config.yaml
d_model: 160
head_dim: 64
d_mlp: 448
rope_fraction: 1.0
bias: "qkv"
lr: 0.00191
warmup_steps: 510
batch_tokens: 32768
doc_mask: false
train_tokens: 250300000
MLP neurons of a small language model. Each row is named by its layer, matrix (down: output weights) and neuron, and shows model dimensions 64-159. Each number is 50 + 12 x the weight over its row's rms, rounded and kept within 0 to 99. A neuron's up and down rows have the sign that makes its largest values positive.
After each neuron's rows, "fires before" lists the tokens most often just after its 100 highest values on Wikipedia text that the model never trained on.

L3.down299:72 48 53 74 22 43 55 57 18 45 57 51 52 42 73 54 61 40 61 45 37 49 21 62 36 40 66 63 74 53 46 48 52 50 66 39 42 43 56 50 40 35 50 63 49 32 49 58 46 64 53 51 56 34 42 69 52 64 57 33 59 54 36 68 54 30 36 31 40 37 58 28 38 52 60 43 41 45 38 67 50 35 40 31 45 39 27 47 41 69 49 32 50 45 64 55
fires before: " ", "ion", "\n", " by", " −"

L5.down162:51 62 67 54 52 47 44 55 49 57 67 32 45 44 44 36 74 85 62 52 20 57 60 54 53 49 70 45 42 50 50 60 49 39 56 53 53 89 59 75 39 70 41 57 65 77 47 33 52 51 31 50 44 60 57 64 51 54 40 61 61 61 48 45 54 58 30 57 46 27 55 51 48 43 54 82 46 63 36 61 52 51 35 55 41 36 66 55 59 65 29 62 33 60 61 48
fires before: "\n", "\n\n"

L7.down35:45 50 53 33 37 42 58 42 26 52 53 72 55 48 40 56 21 38 71 50 32 49 26 60 59 49 69 60 50 59 27 43 54 51 64 28 58 62 46 42 28 21 54 48 66 35 33 52 36 54 68 54 62 60 66 49 58 63 53 34 44 40 66 61 47 64 55 40 43 51 53 41 53 47 44 47 58 47 40 61 50 51 45 50 52 25 44 58 36 57 58 47 80 39 55 17
fires before: " ", "\n", " |", "\n\n"

L5.down446:47 45 57 49 48 46 49 66 57 49 75 44 66 79 52 45 46 50 67 20 42 66 27 63 59 46 36 46 59 32 59 36 35 32 53 52 52 57 56 44 48 46 66 33 73 37 41 56 50 28 48 49 53 51 58 56 53 54 63 46 63 61 58 60 56 59 48 50 28 59 37 57 57 33 70 27 37 63 47 44 63 66 46 64 41 57 39 62 80 53 66 50 52 56 54 56
fires before: ",", "\n", " and", " of", " at"

L7.down118:53 74 50 49 67 60 49 54 61 34 51 56 59 50 39 51 50 47 50 43 49 55 58 40 48 56 58 40 29 29 70 60 63 25 51 60 54 44 70 55 53 35 35 41 31 73 45 40 77 49 30 49 33 55 48 59 56 65 44 44 52 39 62 40 70 58 58 52 55 40 50 48 25 64 56 58 69 44 25 33 44 90 49 45 38 49 50 45 62 50 44 57 42 53 44 39
fires before: " that", " the", ",", " \"", "ations", " a"

L7.down72:32 29 46 59 63 49 66 54 46 44 61 42 28 64 55 56 50 45 59 45 40 46 33 47 35 54 58 74 35 56 42 52 57 52 26 50 33 60 63 61 44 32 31 39 41 60 44 51 48 60 71 56 73 40 57 13 52 63 45 51 52 74 51 41 56 52 53 54 48 69 51 39 63 63 75 30 55 21 55 58 59 54 42 50 51 56 42 53 45 63 78 61 42 52 59 30
fires before: "b", "ath", "ained", "ains", "aining", "."

L9.down166:56 48 75 56 68 46 49 51 71 36 61 50 56 53 53 35 55 29 28 36 58 48 56 36 37 59 41 47 40 59 48 35 63 51 73 44 55 44 54 59 56 38 56 47 54 47 42 65 59 18 38 45 50 44 31 16 57 58 22 47 53 47 52 41 36 52 52 43 42 46 44 59 51 73 61 64 43 55 59 34 54 54 36 36 68 77 50 59 56 79 42 48 55 52 49 59
fires before: "s"

L3.down93:37 41 44 36 62 66 65 45 35 49 48 50 56 50 62 61 46 58 60 34 46 43 72 54 62 59 47 35 50 52 52 57 52 50 59 62 66 62 58 69 49 43 39 35 48 16 61 61 40 16 36 51 38 43 53 39 49 55 54 56 54 60 59 65 35 46 52 42 61 55 39 57 48 25 68 54 40 32 34 66 46 64 51 42 63 56 46 36 58 34 39 65 74 33 47 51
fires before: " of", "ing", "s", "icip", "ed"

L9.down89:33 73 55 40 18 56 50 36 48 72 42 56 47 74 54 70 48 60 39 53 50 62 43 50 47 42 55 49 38 54 49 45 51 45 37 61 42 38 71 56 41 36 53 39 62 42 42 61 47 59 42 47 47 38 48 84 50 51 59 41 61 26 22 52 51 45 45 48 70 75 40 47 59 51 52 59 50 34 48 50 31 38 63 56 45 56 49 48 61 45 59 51 40 49 36 65
fires before: "–", ":", " |", "===", "=="

L5.down255:57 54 60 50 59 50 45 61 72 52 64 56 61 62 44 22 37 67 64 72 61 45 42 43 44 42 64 61 58 67 52 57 62 38 43 57 52 56 41 50 73 63 68 67 65 65 42 68 73 43 46 44 65 45 50 52 40 29 42 50 53 65 45 51 41 57 32 56 50 53 45 44 61 23 56 72 54 53 35 60 39 40 64 48 68 37 55 40 66 61 43 60 74 41 07 42
fires before: "\n\n", " to", "ing"

L5.down377:47 57 34 65 24 38 49 34 49 41 54 32 56 41 58 57 41 39 37 56 45 42 52 34 58 71 48 59 69 64 56 66 66 34 55 35 53 36 77 42 51 28 52 41 41 51 50 22 67 56 38 41 64 55 30 38 57 57 26 75 40 20 51 48 40 38 46 48 48 49 42 46 49 80 58 40 54 50 61 38 57 30 60 68 68 72 55 43 47 40 47 69 40 64 54 62
fires before: "el", "\n", "\n\n", "or", "er", "r"

L3.down311:28 57 57 40 25 73 52 51 37 38 37 59 56 48 51 40 56 38 70 29 37 51 60 52 70 56 60 59 52 68 44 37 51 34 54 36 53 56 48 54 54 35 48 65 44 72 47 48 48 53 57 38 58 50 57 85 52 44 55 32 47 38 45 48 43 62 57 65 44 50 46 63 64 41 41 25 39 61 42 53 44 43 81 49 55 48 39 46 33 45 75 35 80 46 66 33
fires before: " ", "\n", " Q"

L4.down85:56 58 48 59 52 43 45 37 55 65 46 43 48 44 34 65 62 44 47 30 52 55 47 54 80 91 39 39 43 53 39 56 38 35 42 47 53 48 54 61 63 46 65 48 56 57 61 55 65 44 49 45 54 56 58 48 49 32 48 37 50 69 86 44 51 74 39 47 73 33 60 64 43 71 60 62 73 32 74 65 32 32 50 45 43 35 54 38 53 41 65 43 59 47 39 51
fires before: "\n", "\n\n", "iv"

L7.down432:50 55 49 48 48 81 47 47 74 49 48 62 46 52 65 65 41 60 50 67 43 74 49 43 86 65 48 30 59 41 48 45 39 22 45 62 32 38 47 39 57 45 46 27 41 49 70 48 48 74 57 27 57 71 59 55 62 41 44 43 71 65 54 39 55 52 48 54 27 28 44 69 64 49 45 50 45 51 43 59 47 44 70 39 58 53 44 26 50 52 45 61 52 61 44 49
fires before: " to", " the", " that", " for", ".", " on"

L7.down281:22 59 25 59 59 55 57 50 30 39 49 43 53 60 65 28 46 38 68 56 37 86 49 34 66 67 42 41 60 48 57 35 61 59 40 48 51 53 57 51 52 61 48 68 55 63 45 50 49 54 60 47 51 50 24 11 37 39 33 46 75 52 46 59 48 42 37 26 68 47 38 58 46 60 36 60 63 69 38 46 61 45 35 53 38 63 63 48 52 33 24 32 45 62 58 53
fires before: "ed", " of", "s", "ing", "ific", " |"

L5.down146:50 55 50 45 34 43 53 46 37 60 49 51 53 68 35 45 51 52 56 40 61 66 35 56 68 35 40 40 48 53 60 47 59 45 44 54 64 49 38 58 42 51 27 34 42 50 29 61 40 59 40 47 59 44 47 52 53 63 35 54 22 74 56 39 53 28 37 51 50 39 53 50 44 28 43 58 43 77 50 38 20 46 72 40 44 22 54 37 45 50 24 52 45 40 57 63
fires before: " |", "ed", "ific", "s", "al", "il"

L7.down1:50 35 56 43 68 65 31 68 74 46 56 43 39 65 29 46 53 33 44 69 43 56 32 73 55 45 53 57 60 46 25 59 52 50 56 46 64 22 74 58 77 46 41 52 49 47 34 61 77 56 35 35 60 74 61 43 48 57 38 44 56 74 45 46 54 59 65 51 73 46 43 58 52 62 47 42 38 43 68 55 56 50 43 48 58 61 62 53 68 60 47 67 42 52 34 45
fires before: "s", "ic", "}"

L9.down245:60 40 43 66 45 58 71 46 42 52 31 32 47 51 55 57 43 37 47 34 67 77 72 60 59 48 75 52 37 45 58 63 49 40 53 52 45 49 53 57 61 27 25 73 46 69 46 85 42 35 66 46 57 54 41 58 73 50 51 53 36 42 47 50 51 53 57 55 44 60 43 54 53 33 50 67 39 64 52 39 45 51 48 39 61 35 48 60 66 21 55 65 70 41 37 43
fires before: " ", " well", " the", " a"

L7.down103:27 32 43 63 57 45 71 47 67 52 39 36 55 50 33 48 40 54 39 55 45 42 50 41 41 34 56 60 44 18 22 61 52 42 46 56 40 53 52 53 68 55 63 42 59 58 40 43 47 46 60 60 38 36 48 15 65 30 42 65 64 42 59 76 49 68 30 25 52 46 52 60 40 50 40 33 45 51 53 35 33 50 65 61 58 54 70 44 39 37 41 63 27 49 67 43
fires before: " |", "\n", "ity", ")"

L4.down376:50 67 40 53 49 71 56 60 72 38 49 53 45 34 46 38 47 44 45 46 55 36 61 60 43 63 60 70 72 57 39 45 43 68 42 70 51 47 54 54 65 33 72 50 63 57 33 45 57 50 64 48 38 39 30 53 38 65 49 56 49 37 70 51 62 44 57 51 38 41 29 38 38 47 57 50 48 40 57 38 54 37 74 45 43 40 50 49 28 40 57 56 47 40 39 34
fires before: "s"

L7.down446:35 59 42 59 55 40 60 59 40 39 39 25 52 49 64 50 67 41 36 54 33 48 43 54 57 29 54 60 50 79 32 42 50 49 54 44 42 59 38 56 41 57 63 63 45 53 47 49 28 64 42 52 48 56 38 86 46 60 69 36 44 41 61 48 49 50 41 42 55 61 56 67 40 56 55 55 45 39 60 44 53 78 27 59 63 30 43 47 65 58 58 52 39 44 57 41
fires before: " ", " the", "\n", " —"

L9.down259:47 60 55 33 50 43 49 47 46 52 70 55 44 52 50 49 33 71 49 41 57 46 71 70 34 24 58 30 56 55 56 66 38 38 45 51 20 61 52 41 55 37 38 49 41 59 33 61 57 42 47 68 38 43 63 96 31 52 43 42 58 16 46 57 36 60 51 53 57 61 60 60 41 46 48 44 48 49 55 40 43 64 56 47 39 42 40 56 39 36 49 46 68 66 51 51
fires before: "|", "The", "===", "-", "–"

L5.down431:52 26 36 43 59 51 62 38 43 44 59 35 66 67 48 39 66 28 48 57 60 54 56 39 66 35 52 45 59 60 60 49 31 32 27 44 52 58 39 44 37 57 64 47 46 56 71 39 57 37 60 34 49 65 50 33 28 57 44 39 41 65 48 29 47 45 50 52 58 52 63 59 54 56 48 61 48 42 33 53 65 61 30 54 40 56 51 43 47 53 68 69 34 40 66 43
fires before: "b", "mer", "ed", "e", "r"

L4.down198:53 37 71 35 50 50 65 45 53 32 47 48 72 61 45 29 40 44 55 51 43 44 56 45 41 31 46 50 57 35 46 78 45 54 39 56 32 72 51 50 24 33 65 54 68 39 43 47 55 53 47 42 37 54 51 47 66 32 45 61 46 62 51 65 27 62 43 39 48 39 44 23 44 46 62 62 42 43 48 65 50 57 76 39 40 72 68 62 63 46 58 64 42 44 56 51
fires before: "\n", "\n\n"

L9.down110:42 38 49 40 61 40 58 59 54 43 56 49 43 41 19 37 51 61 32 54 50 46 44 70 51 37 49 40 28 42 59 49 53 32 48 53 64 42 41 56 57 33 63 30 36 48 45 48 47 57 59 50 44 59 40 99 44 46 44 48 41 37 50 42 47 51 58 63 58 32 60 59 41 64 38 65 63 42 56 54 33 54 44 36 40 40 39 32 39 69 62 46 25 72 47 52
fires before: "==", "The", "===", "A", "On"

L4.down413:52 29 57 51 52 63 47 34 53 29 53 52 50 53 51 61 47 28 66 45 71 59 40 57 41 38 50 55 55 60 54 44 34 84 50 53 49 50 66 46 58 73 51 40 44 45 42 51 60 45 36 33 44 40 64 13 65 49 49 40 55 50 67 74 46 42 46 67 65 54 61 61 77 50 44 49 43 56 51 36 57 51 48 55 38 52 60 59 34 61 77 40 68 69 49 52
fires before: "ther", "-", "l", "b", "te", "im"

L5.down199:67 39 61 52 38 37 61 50 44 58 49 40 58 58 61 38 55 47 52 37 63 59 57 57 63 55 56 31 53 54 54 53 60 47 66 68 54 68 55 46 49 48 74 63 67 59 59 40 43 46 31 57 61 50 71 58 53 64 35 47 65 57 55 52 63 61 49 48 30 49 66 63 65 74 55 68 36 49 38 37 39 61 65 54 65 26 50 41 19 37 42 59 66 44 49 57
fires before: "ed", "ing", "es", "ie", "e"

L5.down401:38 65 36 52 45 47 73 61 43 71 55 53 31 32 50 48 65 59 46 45 43 55 43 68 49 42 65 62 46 25 67 71 56 55 45 53 53 26 40 25 48 49 52 62 36 64 54 37 61 47 48 59 68 33 53 68 48 33 39 54 55 39 63 42 71 62 55 47 43 42 62 70 55 72 55 36 43 60 60 62 43 34 51 40 27 55 47 47 58 51 27 69 53 63 35 49
fires before: " ", " in", ",", " that", " on"

L5.down394:60 67 40 44 47 63 57 41 45 68 59 51 61 18 65 43 36 58 59 52 46 64 51 37 50 46 58 61 68 55 27 55 45 49 49 58 62 49 50 46 64 52 58 41 44 70 71 59 56 46 48 53 40 60 62 59 70 32 51 56 46 26 71 41 32 45 25 27 71 46 46 48 78 45 39 58 37 55 61 57 50 59 75 61 61 39 46 61 45 50 55 39 33 44 67 64
fires before: "\n\n", "ric"

L5.down27:46 71 44 45 48 61 54 50 35 50 47 58 53 51 45 63 44 66 72 59 56 55 70 24 50 54 35 39 66 36 83 50 67 48 73 57 57 56 59 68 62 50 59 64 60 49 42 31 23 32 48 47 46 59 60 70 53 67 42 46 61 35 50 78 48 49 51 43 25 42 45 56 57 62 46 72 57 68 49 49 61 49 39 57 38 25 28 53 21 36 52 57 33 60 50 37
fires before: "ing", "ed", "er", " of", "s", " ("

L7.down21:30 46 39 35 50 54 61 73 42 44 43 46 55 73 30 56 41 40 33 58 20 33 56 37 60 64 49 49 58 47 55 26 47 62 42 37 59 47 59 51 49 52 53 53 65 57 45 55 49 43 50 47 36 74 27 33 40 41 45 46 34 47 25 42 30 35 54 58 65 36 47 56 43 58 25 57 48 46 53 54 45 67 46 57 48 43 28 39 49 55 63 39 55 44 38 40
fires before: "ro", "s", "ing", "-", "act", " C"

L5.down78:48 56 68 74 67 49 64 42 25 62 64 65 65 52 54 63 61 37 49 42 45 85 57 63 52 29 51 35 41 53 43 54 53 44 64 63 56 38 29 43 45 48 38 49 65 48 24 52 29 57 54 25 54 55 33 51 51 39 59 59 37 49 56 47 52 55 33 52 59 51 26 57 43 38 43 21 41 58 19 45 66 50 48 57 45 41 47 51 37 39 49 45 51 55 51 40
fires before: "\n", "\n\n"

L9.down77:53 36 36 52 42 55 60 37 40 56 45 44 43 30 46 50 72 49 59 51 62 58 22 38 67 70 64 62 56 48 57 69 40 53 58 61 58 60 46 56 46 49 47 34 73 41 59 31 42 48 38 69 51 60 48 24 21 55 26 68 51 70 48 47 33 54 34 21 60 41 42 55 35 60 55 69 53 51 50 50 63 71 46 54 40 72 61 49 45 32 40 44 27 48 46 54
fires before: "ian", "ine", "ic", "i", "y", "ics"

L9.down397:47 43 35 79 49 48 39 50 47 52 35 36 42 49 39 28 73 36 67 46 46 56 55 37 35 42 61 39 37 64 49 34 49 47 41 42 48 41 68 69 58 60 38 56 52 41 41 40 74 49 47 49 41 64 38 31 43 59 51 20 63 27 59 61 59 63 71 41 76 48 39 43 35 40 52 27 47 57 38 66 62 40 50 64 54 43 36 40 63 78 48 57 54 53 52 42
fires before: "-"

L7.down317:49 42 53 34 60 63 40 53 61 29 67 29 51 38 38 35 52 60 52 50 31 37 41 58 39 51 59 41 45 54 11 53 58 40 34 68 45 45 52 54 60 47 42 65 50 50 37 60 78 45 46 43 44 74 58 31 56 65 36 37 69 33 44 33 31 62 37 54 52 31 61 70 44 72 44 47 51 68 54 47 45 33 63 46 30 49 40 49 48 57 46 52 49 60 60 57
fires before: "\n", "\n\n"

L9.down215:42 39 46 45 73 45 29 33 68 47 43 76 42 65 48 56 53 35 45 48 43 59 38 39 36 35 53 63 66 73 67 51 53 24 63 54 48 53 51 40 45 38 49 46 41 44 49 37 36 60 63 62 67 36 65 37 66 37 44 42 60 64 55 56 54 48 62 35 35 51 76 53 62 58 43 39 34 36 49 49 73 40 60 43 48 40 55 62 26 56 40 59 42 38 49 66
fires before: " in", " on", " at", ".", " with"

L3.down30:33 69 40 47 40 39 59 63 51 47 28 43 41 49 45 51 39 36 49 56 46 72 57 52 55 48 47 52 41 71 50 45 51 50 45 41 47 46 71 60 65 69 51 47 53 39 45 53 54 54 31 65 85 44 51 61 50 67 39 61 49 35 70 69 53 50 51 58 53 59 61 58 62 54 41 37 63 45 67 39 46 49 68 50 48 47 45 44 74 57 83 60 75 64 49 46
fires before: ".", "k", "pp", "T", "K", "t"

L3.down392:45 37 48 49 55 53 48 54 53 65 60 52 51 52 27 50 55 33 60 38 30 53 37 38 63 39 22 57 39 30 29 52 54 38 64 73 50 46 73 45 72 47 70 34 33 61 54 67 34 41 58 65 37 65 70 38 56 27 56 44 46 52 51 49 49 46 38 45 58 77 47 33 48 60 71 69 61 45 46 44 36 65 50 68 55 57 69 59 40 64 67 52 63 53 43 34
fires before: "ion", "ional", "th", "im", "ey", "ab"

L9.down62:46 52 46 49 54 39 36 41 39 46 47 55 60 54 54 40 36 42 58 47 27 41 40 48 47 31 48 55 44 66 52 42 59 11 51 55 58 52 62 42 53 31 56 41 36 47 69 56 47 52 53 42 62 48 41 99 48 57 51 55 23 25 34 57 39 38 61 52 55 27 39 27 54 53 52 34 45 52 52 48 42 29 71 54 52 45 35 49 36 33 61 52 68 66 70 33
fires before: "\n", "\n\n"

L9.down436:41 58 45 47 65 37 64 44 42 56 42 71 41 45 59 36 67 50 53 72 71 49 52 44 49 55 59 44 28 40 55 76 60 65 41 44 42 41 47 48 43 52 42 33 55 40 24 64 58 48 46 38 40 48 37 63 52 38 43 61 45 42 54 56 50 58 13 23 58 48 43 57 63 57 53 59 59 41 58 40 56 67 30 72 56 21 50 33 75 32 56 40 51 51 52 35
fires before: " |", ":", "–", " –", " S"

L5.down59:41 49 59 31 42 44 46 41 65 52 60 43 51 48 45 57 69 35 48 41 69 44 48 50 73 45 46 53 54 38 46 62 49 46 47 54 55 44 45 59 54 54 59 56 50 58 32 38 47 53 63 45 57 49 51 58 63 35 64 71 30 62 52 69 38 67 41 69 45 58 47 28 56 43 48 25 53 35 60 63 28 40 44 38 43 44 31 60 54 36 50 37 50 47 69 54
fires before: "il", "ate", " |", "ut", "or", "ic"

L5.down100:28 33 67 43 58 65 61 40 45 58 50 15 44 11 55 42 50 28 42 49 48 28 44 58 40 40 55 40 80 43 38 31 61 59 69 34 34 72 46 69 34 38 51 62 58 55 52 32 44 38 45 37 59 50 69 55 59 44 62 55 42 52 59 62 49 60 53 58 74 25 52 35 46 45 52 53 31 65 57 50 31 31 52 49 67 34 45 57 47 53 57 53 58 61 63 59
fires before: "\n", "\n\n", "age"

L3.down122:58 57 54 50 41 43 55 26 63 65 59 66 53 41 50 39 44 52 69 35 36 48 53 64 46 47 48 23 58 37 51 22 51 24 54 53 44 58 52 49 43 58 25 44 40 36 41 38 45 41 51 49 47 61 81 42 38 78 57 65 43 32 45 57 27 38 41 47 56 38 50 49 31 54 41 70 49 50 26 60 52 42 42 39 50 61 47 31 69 31 52 54 66 29 64 75
fires before: " of", "ic", "icip", "y", "n", " in"

L7.down360:58 46 74 39 58 50 41 40 50 45 40 37 41 52 56 34 31 55 48 48 41 47 71 60 46 42 44 50 37 25 28 44 67 32 36 51 44 30 40 44 36 58 61 69 71 47 42 71 73 42 37 48 45 38 50 38 61 47 49 42 60 28 25 31 47 53 50 41 70 41 59 57 41 54 72 39 62 47 64 54 34 40 51 52 54 43 31 57 45 32 54 30 58 47 64 43
fires before: " |", ":", " z", " to", "=="

L7.down194:24 53 63 54 52 52 32 34 43 54 63 55 32 64 30 53 45 49 51 52 55 43 49 40 71 49 44 52 56 37 56 47 72 11 53 32 36 59 65 33 48 25 28 49 62 60 62 34 66 70 59 52 50 50 51 64 50 45 63 43 51 41 33 33 49 70 50 46 50 68 27 76 51 26 43 26 67 55 52 46 39 57 53 60 34 50 59 54 31 40 56 45 39 78 56 54
fires before: "==", "===", "A", "In", " |"

L3.down101:58 48 57 38 66 65 64 71 38 38 54 40 32 64 35 46 53 50 62 48 58 41 43 42 54 62 42 80 32 37 36 36 44 16 53 35 56 63 47 73 21 70 59 32 42 41 28 55 64 55 57 45 44 52 37 41 53 44 42 51 76 58 53 53 55 60 43 36 27 54 54 51 43 40 51 43 43 46 43 65 55 35 49 71 64 62 48 73 41 36 67 59 63 50 57 41
fires before: "ic", "ained", "ains", "aining", "ition", "ed"

L9.down375:33 38 49 57 51 51 45 58 51 51 66 35 42 47 55 61 63 39 44 54 32 31 35 62 54 27 46 62 49 42 39 56 70 44 44 16 74 53 46 55 49 42 31 70 69 66 21 44 59 66 65 51 78 47 39 36 69 85 47 47 31 40 41 45 46 37 42 29 57 63 49 42 59 37 66 60 68 55 45 38 26 48 58 29 51 37 48 41 49 53 47 40 31 59 41 47
fires before: " ", "er", ":", "|---|", "im", "|"

L9.down407:57 60 46 66 49 48 62 39 54 51 50 52 45 59 43 59 37 63 46 34 50 58 36 43 48 41 20 56 16 49 69 59 47 57 63 49 54 28 58 39 72 49 67 38 43 42 49 57 38 49 49 74 54 32 65 38 27 69 63 61 45 37 71 51 47 49 52 55 58 45 51 65 57 51 58 36 31 57 45 33 52 83 32 34 50 48 62 72 38 35 46 36 60 47 64 48
fires before: ",", ".", "\n", " and"

L5.down316:50 31 54 50 48 39 66 36 31 60 47 62 44 26 54 54 39 53 33 41 36 65 72 46 59 45 46 46 49 47 51 58 54 47 50 46 64 29 59 50 46 42 60 62 65 78 65 50 46 56 74 53 55 50 53 68 54 36 53 42 47 58 42 14 70 66 24 50 48 67 74 48 53 79 22 41 52 53 41 62 39 46 47 49 46 48 65 50 38 46 35 51 20 51 47 52
fires before: "\n", "\n\n", "a"

L9.down214:36 53 68 20 24 31 33 42 67 51 57 60 38 58 62 34 48 61 67 38 62 54 60 46 66 61 51 15 27 42 49 48 42 63 64 53 38 55 47 38 47 55 48 51 40 48 59 49 39 63 55 45 58 57 40 65 61 57 51 47 45 28 55 47 76 41 43 26 47 59 35 39 50 39 58 44 23 55 22 50 44 75 60 41 42 58 43 43 55 64 47 54 50 53 45 79
fires before: "ter", "ell", "ul", "ers", "d", "ch"

L7.down152:54 59 44 59 60 42 43 55 48 50 59 48 34 64 67 59 51 71 56 66 62 56 33 51 41 40 52 41 33 44 46 40 34 47 52 41 45 57 61 31 55 50 19 54 34 50 34 66 45 60 56 40 52 52 52 35 48 56 57 48 63 45 42 33 42 35 44 50 64 47 42 54 52 44 60 38 54 53 73 54 44 54 62 52 32 23 46 53 39 45 54 57 60 33 40 37
fires before: " ", " ("

L9.down195:37 58 41 45 50 48 52 60 46 39 76 35 50 50 51 34 65 59 42 69 38 36 45 79 37 47 45 46 57 60 63 58 49 44 21 56 47 66 43 45 51 32 55 40 40 66 45 63 54 40 65 40 49 52 62 94 62 66 58 41 29 29 62 53 38 62 49 52 38 62 66 66 49 53 40 36 22 36 38 63 47 53 54 53 59 23 48 49 27 46 52 42 39 73 44 50
fires before: " "

L5.down329:34 39 74 67 43 74 38 56 32 54 54 56 76 51 60 51 31 29 78 25 45 54 58 49 52 62 63 68 46 49 57 51 44 58 69 62 61 55 53 58 43 51 44 40 22 46 57 68 46 55 58 64 40 52 41 66 39 58 34 55 51 58 26 48 42 55 74 47 65 46 41 35 60 50 54 44 48 49 54 70 52 33 51 45 39 35 57 36 54 50 60 45 46 58 41 42
fires before: "6", "4", "3", "1", "8"

L5.down272:64 48 44 44 75 57 36 58 54 35 64 45 59 56 53 50 60 51 52 34 57 67 61 61 58 50 66 43 42 45 49 56 55 74 50 53 41 56 49 33 53 77 37 43 57 34 48 66 53 71 73 49 34 43 54 44 36 56 68 44 47 45 58 49 20 41 46 61 57 51 67 32 37 71 52 16 49 46 46 32 83 49 27 60 45 38 59 48 45 41 67 51 49 49 73 34
fires before: "ther", "b", "l", "-", "ble", "ards"

L3.down87:47 45 57 53 32 36 65 51 61 46 35 51 60 43 46 46 36 43 48 18 69 61 58 37 38 70 54 52 40 74 65 31 33 43 25 32 43 58 28 52 28 31 44 54 60 63 58 44 36 44 43 38 45 46 59 39 58 59 58 36 68 47 71 50 41 59 50 28 46 51 66 77 53 70 49 73 65 57 35 43 54 51 41 46 35 41 42 51 35 32 52 35 63 54 36 50
fires before: "ed", "e", "qu", "es", "ing", "adem"

L4.down243:50 45 61 27 55 38 48 41 57 46 62 37 40 34 50 44 48 50 42 46 41 45 56 45 65 71 35 38 41 35 54 53 46 70 44 52 63 45 47 44 53 30 66 52 50 51 39 65 48 49 58 77 53 57 47 45 42 47 59 38 78 56 46 44 57 48 55 60 66 13 34 77 38 39 49 34 70 51 60 37 23 52 34 63 46 50 26 46 52 32 58 32 39 62 52 61
fires before: "\n", "\n\n"

L3.down22:39 43 69 36 68 55 60 63 43 54 50 50 44 57 47 43 67 43 59 54 56 40 42 64 49 57 46 41 62 57 49 53 63 39 32 69 38 75 55 50 59 32 51 27 68 65 62 35 54 54 63 32 65 60 25 61 31 50 33 44 38 58 56 64 52 47 68 46 48 30 40 67 44 33 44 46 40 45 36 54 60 32 44 54 58 44 66 42 47 45 53 52 34 45 36 58
fires before: "s", "an"

L7.down300:44 29 64 44 43 45 47 42 66 36 60 43 29 56 63 54 52 34 73 52 43 47 65 42 39 34 49 55 50 49 53 61 56 43 44 39 48 39 47 54 52 49 36 46 48 47 52 40 44 26 59 37 55 53 63 35 49 53 69 36 66 58 53 58 57 46 68 40 67 31 64 44 51 61 52 56 42 44 66 36 51 50 34 52 47 55 55 29 47 42 65 44 50 33 56 49
fires before: ":", "\n", "D", ".", "^{"

L5.down229:55 58 63 40 44 32 45 47 54 39 57 63 43 37 44 49 42 66 49 51 51 49 54 62 48 42 51 56 47 69 55 48 36 38 42 73 55 39 64 43 64 37 40 39 49 41 45 70 62 49 41 48 44 41 71 55 71 36 38 55 48 56 38 55 47 59 45 52 50 28 50 47 39 37 51 41 42 32 30 47 69 67 34 44 27 26 51 45 30 30 61 56 55 55 30 37
fires before: "=", "===", "==", "P", "In"